config = dict(
    n_kv_head=1,
    init_std_up=0.024,
    grad_clip=0.5,
    doc_mask=True,
)
MLP neurons of a small language model. Each row is named by its layer, matrix (down: output weights) and neuron, and shows model dimensions 112-239. Each number is 500 + 50 x the weight over its row's rms, rounded and kept within 0 to 999. Numbers have three digits each. A neuron's up and down rows have the sign that makes its largest values positive.
Before each neuron's rows, "raises" lists the tokens whose logits its output raises most directly, leaving later layers aside.

raises: " He", "He", " She", "She", "His"
L7.down11:542554400530506531434539510496518451632450543510445549486496454520507542518479476500445458507500550569440465530517587432474465450514419582515602485474454446470588413547520496488572517538460474522493456530524552496426463517591485503480411590474549478490487507482471428590538482495561417561558538544476466497481412568488554461516494482454488512505459457483567433426454516463455481447533

raises: ",", " (", " and", ".", "'s"
L7.down1148:492481606511480518520546498369493543533438442565528462569402500527599405487495499568455626443467352583487435496509433507425581450544554536484580502513488498437496443447534511505467547525445451440576529535534487459437512464392521414538450542477468491508475517503416538505561467550524527612536579485528551488500477573459553499488566474537509519495480506574568477584539483539517466483514

raises: " the", " it", " there", " a", " both"
L3.down856:517536479388543442476474491520401522535602483489536531486472451425537488451422467516526711481514480462453468528452514513405505550547467480489522621557475520467530533552596443493457489536510524476334498587454469522507506531555474508536448485559433462424494578524477587538551401525465530531505533505522469459466519600493539453435540493490502530553520526562570520494472514422430435448523

raises: "a", "|---|\n", "e", "i", "incumbent"
L3.down1318:538546525509449478464504550513525546551439506585547481447451557431480472559431487541549469478502465444512465484530424529478489463505410446517540543499468444456499485556518535605476499545525447547485593468517444445447498582533520616482499514546513518529591442430456414532454540493531472497480504529460531492477492413511543439543501415525525447580527539625526429516478460495470487590517

raises: "'s", "'", ":", ",", " and"
L3.down1058:557489536455500549518621452547560492519404524494526417564486474580501446492497562521547511525499418496487507532518478497545517479527506501495439478483529549522530591534578504522398536465569482482522518539435479496547590452421506462397453451471500461459481439480561409447521579549447556484473513537548479501559565436516487465532514502396501559458513557630418519431489420500458499446508

raises: "In", "On", "After", "==", "At"
L7.down976:442520470519540545490545444518470507598547526536494459478501377500450551590518480437496628550566577503527492437475526539497519489465476455477509546505507491509568522515552499549577515473550430497506475471503440467484502553492455510566503551482462466477503522465481551582501509473519536524582462491516490514462454472471551507505488470534520525464478433548552485569523537519536538515458

raises: "=", "-", "Personal", "201", "The"
L2.down1071:537511480539527511462528474499404488533479505578459524498539419525491516566473524450517470472498500501486539553435472503488569485506469530493490495565524535521476511466523486493524475509572403516554471509492476480576485524500510512524537493509517499493501496491474610550487492504511501502481499495499478487509506475448495538514522545496473484525515515494498506548499481504504499501474

raises: " This", " By", " These", " He", " Following"
L8.down1011:423535475481651467505367503424478459610504472456504455543541507500400506512512458426472478497566558504563575509491469489465502478400475506508522450510497513470598529467615524538485549596473572465431477551480549473452537563535512586447437534480509473349461482462453543493464389460593446457539438585463503493427545439474452515472506501475573437498445421500498507491422504472499492518413

raises: ")\"", ")", "),", "):", ");"
L7.down536:541484485499499565479437529481532559501439459505485523470523449471456507493518547433422531594457403443581507487495451476447391550510430492491568512483512465507539511450529574478486455462578468489472451465508550519499475539325446476480452557517510516466542474499511487457575567469493531557519566500468536445419478498520396482500412502449481529568495534476490485490573506551491540529475

raises: " her", " its", " of", " his", " the"
L8.down1318:487494415518452451540549435513464462431447466512524489460506533538548445398553570439516449487539468500498439459435455521431491548492461511522404536545501518517605561522550419565462545493543446601490530472485499526519448490491525467452560475569543446458429490471521542534516499512532634491444553548503478462493521471478434565557479579477550447562507468536426495488485581475456445486465

raises: " one", " a", " the", " part", " his"
L8.down140:480503522510574561432465519468463470532522545482534506502506470475452427424547537493485586488510397614502497467457492438526539552452533492549504537567428566467541539437517463477447513482456482561572443460533557504349540448576460465479384568573540448472439438457501499472507387526490517553583529457404465535551506522441525570544545487590494445521497487513460576392504626545440508461486

raises: "-", "\"", "==", "The", "==="
L8.down870:502569458484499513501478494504392497531483494619504488498513382491487504512491514446511477506522475498476509471451486509508549510515460500504516481519515523495503513481578513514517520541549446488520482509471531518467498525525523561508518517505510480508506507491428638503490512521506505494498478489522513485506505509481499511516509518497471476496500472520510509510478513505522503506502

raises: "a", "s", "o", "e", "ere"
L3.down672:525540490422470553391415454485535504511493580547595496538594491515521519529550504554555414449517412551420553569488517596495479468569494530557565533433499442439527535491436478456557425390501553514444554555566496517598526423528614497501420457561437527493497373523478479584588442472465560513546524459576508617415498559412506518497529529510496454465489647387402454576466513462508508493574

raises: " way", " him", "ings", " her", " them"
L7.down1214:524539499494510549546529446445456407550474476390504485459498447488566528490457567420523636506477550474420455493540551537480543548559482451441518421448539516377555543463517461445555484488536494505493451391565470536355516495476512471582517483521559502467559462486498534486475453493490517494493518487567524550560518527543524467551527455608475458494456500475543456521455640521568547478500

raises: " However", " He", " According", " During", " His"
L7.down499:406611408469547518472451547579461510561551544535553557546574437485510533486528481473509619464454603537425404551538591451519499533436483494528528438486564472470551524512591522559585479463503545401528466512571497614334614548522582467410470453465479541461431470434508506502475463486546401438592539493478535458490464497447575489584600553531411501453461500540579417480508560513533474461442

raises: " of", "\"", " (", " ", ","
L8.down594:470512489511464453564503512500463505452493493576515435521479396501530505479496495476503579511498479478487511498555502484514479484522510443492563475523502492524487541510606545498492513491504453500515501483494528487386526533499536497488506493492556510473485500500466535545492526485469506494524501513488523502527484522470488524508456489488489511488496497541488485517527487470495515518447

raises: ")\n", " |\n", "|---|---|---|---|---|\n", " ", "\"\n"
L8.down23:496506508551526538435525448557452475554471562502519467407488495505515467523437463519489519489456561480478562550515511503462550553519556504469546414530487566515445520498482562526539456501427448541520492487489488544560402443554407621447578501477506523464513605480421425425551564429441472500605494517540490444480526465426568443496657409439479524494480502587461474507520461415472529469453

raises: " it", " that", " they", " following", " she"
L8.down732:405452532518465520505540492495450496584545541449411548380579448602496605505552408437518405520381578470487576459608526456517522516502493502558423520472524492413423348412517421487625534468498533413517467493450545536425470480523538537552441479481531520446494521487463520420467403518516495560457521569478497505434513430484525429440414457479414510585472457451524458550531561489458591567478

raises: " and", ",", " to", " for", "s"
L3.down308:502462657483538525467522476521469556461453404498480473569569504493487531531444588477439499522405483434523428515439477485465488475530427507496470532533384482550527454401517504382511406448508589447470564513412515444567472459497461423482546453518585460459370567568379477530544401419505548442538495415474545545526525531525553478435529592483477519411521513614387528483463564457367540465453

raises: "'", "',", "'\n", "’", " case"
L8.down1213:495511474574494508492497477455509505480537424430509455477454488566462574506505587476519477430509495520389588456480521526570568543505443462503580481601429470503511446488542527509491524524491509549459576533359509528543549511481489500533570500423510593517631465448448552476550558479522542499443491533531521578524445424451508513484485534504454504578432533458482545505459503465489514622562

raises: ".)", ".)\n\n", ".”", ".)\n", "):"
L3.down1317:457534519603464422565604508386523475523544481525511446448592547503520520406522547635599505529495544460480468543501486527518444628530578498506533483465542485543553476483457586539518432546547400408444504453562550490460352569490482488514543406448500488467415559492546488491483567624425509563466552446543491487575448520466509477555485546515483582477476488458494449581512546517492474519469

raises: "-", "The", "In", "On", "|"
L2.down1165:462562509521535490470509461454459477561522515544476543507568305507507539465506530513559510504499476453463495484514464440575508484586473510527510536473526476496503468523534525488472542502538509492521473506483458465492529496563470594497504486544489524501491503546529555467472520492506513522561548484511494439503499489421547538575413516547522541486511464502501470474405554532499502429438

raises: " and", ",", " (", " -", " |\n"
L3.down648:570448472504453482466546374460436620541464450413524497490397483540444449487605447422575458483453476474517499499429513491457484534555604497507492507456558390480462464405501444451516456454493529427571486431475511536489510519489534476427433404504515515547503479586427442499527545554493492478491420436452455543517581544483448456492513456434588581451455480512457551491518463496584439496519

raises: "a", "e", "i", "o", "Gls"
L2.down303:511516545522446592555467464423493571554472507614469417415530451519464454500440458583403421483439446588510595528435445476458539446550393509479469471400471501514513460499485503491401521562504475491448535503529523533507511593429540521555529490538512487488436469485493470554565466494399445560470496457551543444536507440475580551526558474494459501624429536496450493546517460515432483671507

raises: " her", " she", " women", " Women's", " female"
L7.down281:547477438427528505490482513548503413517560528473535545519547513581450499483449533526521461540443570519503485468500435495532473493466474460533463480507530550582511530565439432407436486480492454475578525545472453508463416469462469502460521486478570518406608468460435527486456427480522554467507491455513560493554537476497493579429545520487467505502481464555516455518432473428445495499492

raises: "Personal", "=", "He", "Un", "History"
L8.down554:524523523492508494556548481519320416551471512512559484480464427527466543499520518460525463465487538525503532559452425528527538485512464504573442543468469452471497537452496513596521532534581434518573441477495534461503474572526415557552547467542482455492535465500403567499492527529518501485518471442474540556419448472548478442549563485492467498493472560536511471488495553492490550494464

raises: "1", "6", " (", "3", " |"
L8.down144:453476478531507545462602522522489602471508493538542580528438408452547504460546480493542511499542494502409492557469515539504562477540514488512472405404469467439480469599474557515533438388464374451512473499523423511408441424551550525437480476519472432534475487486549491490534512511446419560573504454533539438507503516432471522578546379558473584467606456481500494444529562472539554486588

raises: " they", " it", " he", " she", " there"
L7.down654:403584467536574566476432490464481514540528496584573600526485440513474541495505570475526490409491537539470422489560553496504479498495476546515510442492497458390556485461524488456496455531547490502515529485556441558298475571473496442421466483527530497453526512493477604498517392483529431484517508425546425509478519471481524519563483568487587528460453428554511382615470561476487508488487

raises: "-", "==", "===", "====", "The"
L8.down213:500548480516530495480464499499434479557493516633494496501493377493481497527492512451501580505528490496504461482466523522492538480490478514509504516477472496495493512494589492480530496493495423560474517465537495481438490514482490559492499454486492494476523505467470613556500501498485518496457500522494509477462505534533483511524492504512488506511485461510482474531497492484486472502474

raises: "-", "====", "===", "|", "C"
L2.down777:512499501504601498493520501551452502511533482555524456451501391538450465499486503553479453452491447549441454546519475536508538443520459517475480477550523563463484492436547565521456498492462473500530488496497441521512465539526465539463547559464551483447470513495498538461443551530576606543486456514494415543483507560498510519544450499451483540469519531502404510457427563475534469459484

raises: "The", "A", "An", "Major", "C"
L7.down1299:532547520449576477458517470480382427478564553542612484506553480476433507528476482483530538496497545500446513452486494523474502504489435515512501478431497437495488520572529511496503559513575553482481473512426457478534482480537416576471572523529517499513443463510417592492492524541534513485550567522559463536507508475532564586358450439525543485455536464401515507572444494477495483522443

raises: ",", " of", " and", ".", " in"
L7.down660:528538531454460453484449499550433556497536528504555564496507475605556453491548535431427473481461483529416514478486526509521536485541563500576457505461430461484470507473549360479501495472507495470461538533480513431497470454533527480428451542406422471492450483509496532587470436418452547532515520599480505493513507505432517500487474508434499577486553591548399526410512545483522563506470

raises: " ", " January", " February", " September", " December"
L8.down1298:417550496485506507442479557583510559447568578505523466619407589478498496420430441482495488546527508514570549443464498531539469521460538567511425444494439599485507496448598565476514482500470490523423506442521477492464522503493461605489511530462540554411444600535568510530459434536444449478558446563442506549465497468634412483493569503476506469576505441548433520419448465610423528455447

raises: " and", " of", " with", "/", ","
L3.down1328:448419492474508530514501438527601478470500468532502563475600441516488481501565513503350425527546406538540503403550465408544479499515480538509495406418585491491466524509570512469482584446649535462526499409459486521576580539599560540498503422409469515479544579567522533553494578411465443570527462460414545602546502510546558438587442502462448448536588504469443465470541550518540575555488

raises: " and", " for", " or", " in", " of"
L3.down521:560585565510633521505529520505530548489503484519502505498602504525533497585502501557502438515560518495498425412530474461474476514515542488508510557428538514534564537389527515476456512541467515505512479543583462472393550417564590493432445574450444504474434586483411454436497496472449504446491489517534606497499570438516492522499507581411527467493515394493516591575458546457486548436540

raises: " its", " their", " her", " them", " another"
L8.down348:511472509462539461379468455558486385460473585511469505432503576442568449464549505532597690578397576529476524524531531488475526543476523481529453458495495462476568518596620517474437461485501638537381485440531581501394507537506487478538534522522423523476492578508467527447502514424466501513460487463498478533490446482516585493481499536481511501545475480553516470494532474512481523398573

raises: " Its", " It", " The", " However", " In"
L7.down1221:461602415525476462517526518504478529609555544611568485501563456477464507534529413524535664485524587478549437515559557503484468537489411496519590478453507416462463437485600600487524497523509491432487540503518492562241590475540553553419446451468463512510450464511489539521472566498514473456575519520483493478467495516477545481532517538550457490496499535495528487535526506479582512478487

raises: "===", "==", "Born", "A", "The"
L7.down677:491495440531483530560561433462471497523474538592595528527599444494532452486519545383483523457500518565460458467520470542501586449472430497528484571484517478388495511413526471476480526499463542452399544549437523487510442533537518452553483555513600489534417514468495584466606530571547549492426560469464494465462504515489458491470460538545537495516514452455579495482455536446445598461558

raises: ".)", ".)\n\n", ").", ").\n\n", "),"
L3.down1147:506636532434442448515444452547505507413523425584536528455530447525528493467510498485527463568537521503483512598595556411531480591541440472539461467509520481435519543490541519477439342491559487552494458465555489507406474503556476381636508426488533488536458509466459535508425575437518558457525455541457492497577463502434406527563557433395498510451523568486449524580530501462546491536517

raises: " him", " them", " her", " there", " his"
L8.down7:494485510533563485495441443474537406497464500463494540533565447496516467464547593598453690512405622547459335580578551475494479575458492469504494515437447456569449521524569540476427510499490456535381508442499416434291491443483446453548537545498518487549486581542506533524505514437483491504468456480521500500510494543482472522516462634436542545531467508495534409518526557529526459495513

raises: "\"\n", "\"\n\n", "|---|---|---|---|---|\n", ")\n", "'\n"
L8.down1018:555484515482470515421531492464414526465447448502552469470402540523441540529556493479528502513523539413503553435408541525475563546559502452499502437517494541592535452412470543542557513508495509522643389518498459435481462449494520465411429535433571515425462582497442506558485451446481466482453541511563459517459503476546509432571546457490523519537470530555520442573502453486519573590483

raises: "ome", "ined", "olved", "ecting", "ern"
L7.down1074:539605492453614494468417512444492526549510524371519432403464538484464555510508610413446424500482439491487583515470497523517432475508526493506467527529457512520532565550459521570484479525518506460456477505512508526577614486425529567448530491544413397446529437529558570530569520561487500425499503507509501463428500433528467402495530516455552561469552459525550557464477554433554517527489

raises: "|", "As", "In", "An", "The"
L2.down533:511528460472480464504456499456475464603500505697431490499496351593465538441535491561533591488452489486462502449511454438513495474533462486544474448537619545465454514473491499447462545509562537487432478488463502551412519488537477599432460620459501537494449586492511512494411498533533531522491478518561538473480552531508488419494457522538511516595531536446504500540470529522516496461478

raises: "ised", "ited", "iting", "er", "ized"
L2.down859:479529543511531476545455442615445517598518454506449489576562501518468467515547460529413424508468451467545640526550434469570625456500549524552448538423478524622593572484432601552477465509470538502486554539430456518581409497533633500496488563508450478556531406499540521519526565476501489466567469458579433436489470511516501485491446512555512578396498566502399474512432507486561521496541

raises: " them", " themselves", " to", " closely", " him"
L2.down253:617549445441598498453462470544506441558593411451500525506547485418489483493440477411457523416497427525456427436481530477430477534495537464516547516492538520574525576545488472517415536524456518501409544488574541473511513474504480448543556467593548433449515573581474488521507504550490421473577561407500571484565432499482520505541476518501475484449544450458437511503496505444498491539452

raises: "-", " ", "1", "2", " |"
L3.down860:567529511454480410531548515472578593524568495621500468389481383521516464471523449533489520545493509523466471560525503408520504446458458504513491480543502549598459535461475508481485562493654459554517481472454412488494472487594514608539485554481560484477444549542547467585490569471478522608492488474534516494507567534532508504505483476573560488506517500473471491508484560490472509502485

raises: "|", "On", "===", "==", "In"
L2.down215:492518511530497455486517481490467486604503495606442593493453401535453525442539515556564517490507582504507486454547461404549480501523376504516495415527522511480447531529461570524508507524563542523492458514482495523479471564564541591532512526459545555478457585465468553487531559521578524511511521548563543427496538491454465458511511481571498531516472498450456493487372547518531532483526

raises: " and", " (", ",", " of", " or"
L7.down382:544529467469456502472460446472484539533498550464527568476480503598538444494501532484390589550509481487488549462486575500559545535551606504533570521460439491504500518439611475527525451499524484474497546568428454509405492481469523543467510571446452515419426537573491465554532442385490511511570546569515513480450461472472499509484482478459499516525488604500472425431453542468537521429442

raises: "y", "ier", "i", "in", "er"
L3.down365:526474486484439545457486512438521476543370563390529600512538416505551552538473525537458455584524522574450453471477422429525501459475549464499531460546475382512426499406509540423499562505499486483435599532487474528435484426493533561475534487401431525490454460529444627562514517493501414511438492588453483583560520489497533582455470472509547585442523592481492470495439454570537484485489

raises: "====", "tt", "===", "==", "ke"
L3.down143:442539486561429496453594474529508549588539525568486495507568418511514427559468466473504470560584549526519445588554532544566561440428487492490449516427501543551537434476478505429421508537498461559489502429459461478530546542542483514571509445461618455486493474553451485567554506431554575501547505493537509529495541479447504497479503477482481446540523566470538511489444591524508572456514

raises: "==", "===", "Military", "====", " unknown"
L7.down388:526503424599499476535537487542482457543560589543501437501534528588551516438487490565466637541489461382511484581470571534544538435525373508501565460543445439510463453459515610529446579506484462443442523500521516542481488509525517551487419503435525501475532576475437402506516394421527543526574451567455403510502483505469544537593561456481482570522513537563495479479564518475465549483542

raises: "===", "====", "==", "In", "On"
L3.down361:480516485519517482498543482532497473577486516537501487512499437567477512514493486577490558534564499506475506528501501544467545517442481489480481460574539483456481495469528485529559469527545443518546460440526477446513441545513518555509459462471523497485496526495456538518526567537541526569490485534452528482482552499424450580590498487469510486572516501497526482494463497537532455551497

raises: " she", " he", "She", " She", "He"
L7.down1292:489514518441571545470437517495476441494514492493521595460442475457542474579523493520504513495515515439517463459578544470459465575522519639595564602463445512460526426445464534439453481526505470551482566448511529582468505517440520438496409503489515464400514480564526498584508468492507533463526468496502520461478511603499552509500539524550540462506431404497522438461465483455576492449493

raises: " she", " he", " her", " his", " it"
L8.down1112:508481447475530514500532505533483449567470502482462461482507541481550610531454519492497506554446433620460436499512418479548493578461546466570453494464470487425546532424567502495598506502491552479354519414515509528304486554446520517527453526539502489487504454400572591560504381528472562533506431510481476549415511456497480454503436530488475483524492463510540458528487574516472485459508

raises: "-", ",", " ", " of", " ("
L7.down51:529536488460505503444492489505367537525475529602521562507516384538525508489540567443470470482496478485472538506421504474544595497541490532519466510488498488488447518460570455471487525513601410504544505491469479492460485497534457575533494510533456467505513480534461648570483516516462516506519534489508490451513539536436506549512518516470523547461529525508439471545445523467512494464454

raises: "==", "195", "|", "202", "201"
L7.down937:500533471431528477460485486521445466548476480599549468523503407514473459510520555547525452463499486508382514453462545434465576477504427490538504446528533532488480444425510535493487590528513482451496473430491505538549460506556567596575435546472493475551498525387435545492511493549470523553472488532515493468513470497458487507566456478524498483478537451520552492508463563520533438503474

raises: " and", " of", ",", " (", " in"
L7.down1313:525567520449486476466445483523406509513536559464582567518498407574519487503533534473412499503499451547415536526492536519518622546541511492542517501479415467506478547437636443478512498502530473456442574526459456459450493454512511587450491582500431454495449485524486567596469399490465531503622509609474495470474487489431604537444489483484501566525546572511450464434459549446557517455442

raises: " the", " another", " a", " an", " his"
L8.down1145:510475501446548542522547482389513446466526561456492457460565521413449507395512528572554690480459467498481497511523501567556483552479445513442457505556542559466435573512542531465508533510555460456442467459543381484207476518385445562584517541497517481521554634544533511481495534534455481473516481512506467497414613464528472492522454501426517510562500475598550496509482547534475509450525

raises: ")", ".)", ")\n", ").", ");"
L7.down1103:488597426497463378414538538510519508485517433601519539484517521420464460437505403474563478489558459552489388621563550491531544530517488523449515401501467477526494502519428482457475537431515462538464575539522381473543490448529557502579546484529534459434593478495496508584528505469487437480627465507563543455540468592502512602525616490515530544464530456506517537568553578499504532531482

raises: ")", ")\n", "),", ")\n\n", ");"
L2.down415:476589472507511449500459516560551526548547498575471440626508431468528498512475591514526521466463519459518432548543463502519654533529480572497574469502527483486492420501503497458609403497544566471541571501470446492506541447487465582543554513443454453473543491488472479512477522537536501482471492543476492553513548641589423430568534416538545526501506479476474491466480450405537549526463

raises: " and", ",", ".", " involved", " by"
L8.down739:441543636523525403429449475509508540473423531563464515484582426438484484518496465532493554493516420607555514514550595475454510447520550455513469589544432516501499513577583561437467407409513388516405524470437455534512485470494575442478491477496466431484494482507462514500508436444405476590454569527460514518539512515424565489552438491464495500510566414550438484563481547496544446501546

raises: " Following", " This", " His", " However", " The"
L8.down728:484565502513590469465459485463498521615507499565525584520464468506481449490553542549503447435429555515484442517511569438462483566498495495557523467505420470425508506527598509506526452499555541457469527587524567552429627543549496540459459481460533523417439490487564541565449476457586419476522468561465563524461530490517477435516497432516434513598463514485504418486537519514535526563491

raises: "ized", "ization", "ised", "izing", "ising"
L2.down1175:535446482460509516517499477508499570502573538464504508505500513491461475546414513424397549462583458556509592533487420494495560505527539444535452625562445408536512504449534467370510524567476540507492592476483533545583466429531589525591522537537526475499546485552530469497451512601438506498467545568491558410452496488481619513529369541471421506502456470600380460478470517509476549494507

raises: ",", " (", " and", ".", "'s"
L7.down972:523494514449448484485434479513417531506493564522537541562466484600568465533532498455402453534500453555430563505496487522485523547516564487484501495419457525500481484457634434532498521469538551467473507548467503450512547456499559528418437557448433498477435460531486514522521440446520492474574529586429526529500418493442524477453453464462482521510514589541479528399507526523533540534502

raises: "a", "ion", "ar", "ad", "at"
L7.down850:476531471431561452545493483481516562605500504346497531521575499463489459564385520558432362477487474518520513482487410521517545498454546402545544575452512485597581511526392559407503487565492471528507528441436419431590533539500592389431395502489404538534494384472584468519541466489474413489481490516575442472571496495515536499514479520440528558423515571473454516482505595435502484476505

raises: " |", " |\n", ".", " (", ")"
L8.down78:503501489478465454472553452550439519488492499584542572586505439472412469428509512461520527514507563549494497479432647486518521557499537553483572462468331434434508487481537604448475499385447506455531529461545466475373441447500516603515458499526512416536484505543479536551411550443420401582550420515548540513558402516400575476618527524477509533460409457482566461581549504477569567420487

raises: "'s", "'", " and", ",", " ("
L7.down921:479544434503443587503504528478509494511427504558539523497472541516562524488493468522437512471443547527395475559462612482501471552495494498488552492562565443426525502504644458592507513477489582409445507486495477485332534507503454561455463611375400477479410502578516506403499396450543505427481560512454475552524547463485525590529481472478528516450460500532478430464514396591453492458550

raises: "He", " After", "His", " He", "After"
L7.down575:506512463501569492472454426541485489626441473472503589527459405466420622537602413496572630531464540550398479429527560493433511517460437524501466521547472461428580490514586515533505528468479499522406439492491487578267553576585538497387409506559462468525508556483512530603483495524475473489492473480484435395442595512439522510504497464388487521520450471414610527474542557476553475417495

raises: " he", " she", " officer", " officers", " they"
L7.down1260:477525530491518589470584552411498448457494533474459510483491475538500465497482515483576531515505460483439509560486578454529435468513589529484401503486511478539596510454571635575487475491561541440443546437540587471419490490451448428513455485492527420523562477469492500459596406506476434503560408413481460519483463502438482525561570496611500495539449466536506490466459517458432554492531

raises: "Personal", "Senior", "=", "men", "Career"
L7.down408:418511473500474479587531493442355442510461456568442536515476427425491571481559503506575424531480492505516586632495543459489598513458468506488518450487512551575523476479526476535538488484469469554547408518528484515476480517442468561537524444508585559582491513454443626560491427439535450480514454422500538457568433509431466504487546523511530425506440545466452489488456432467510529537494

raises: ".\n", ".)\n", ".)\n\n", " whilst", ").\n\n"
L8.down871:531570587473501445589625463496529460537431481610540576484560477509434470453627413588538507474500496543474464506592567514436540591505527538550535460543467485460560495443475513498453530455484472507459518535499503504476440495567564416516487426443495524438546548482548530518571561504388478551484492566512557480535558481432566436488523495513485570521532483426480445504555497358447453576594

raises: " ", " leaving", " the", " her", " about"
L7.down151:496536501447521453518499519504533415412494514588473459455516409487466396411518514513505525555441520522580354602466566548492458592420524500479558485486457585500502558414592513549425589488464509444432648327377489443415595512529511537504504500471524517528457584554541560550550544459473480523500574450405425556494535439588532546502498498550600384570564522471483523544477494540444462475490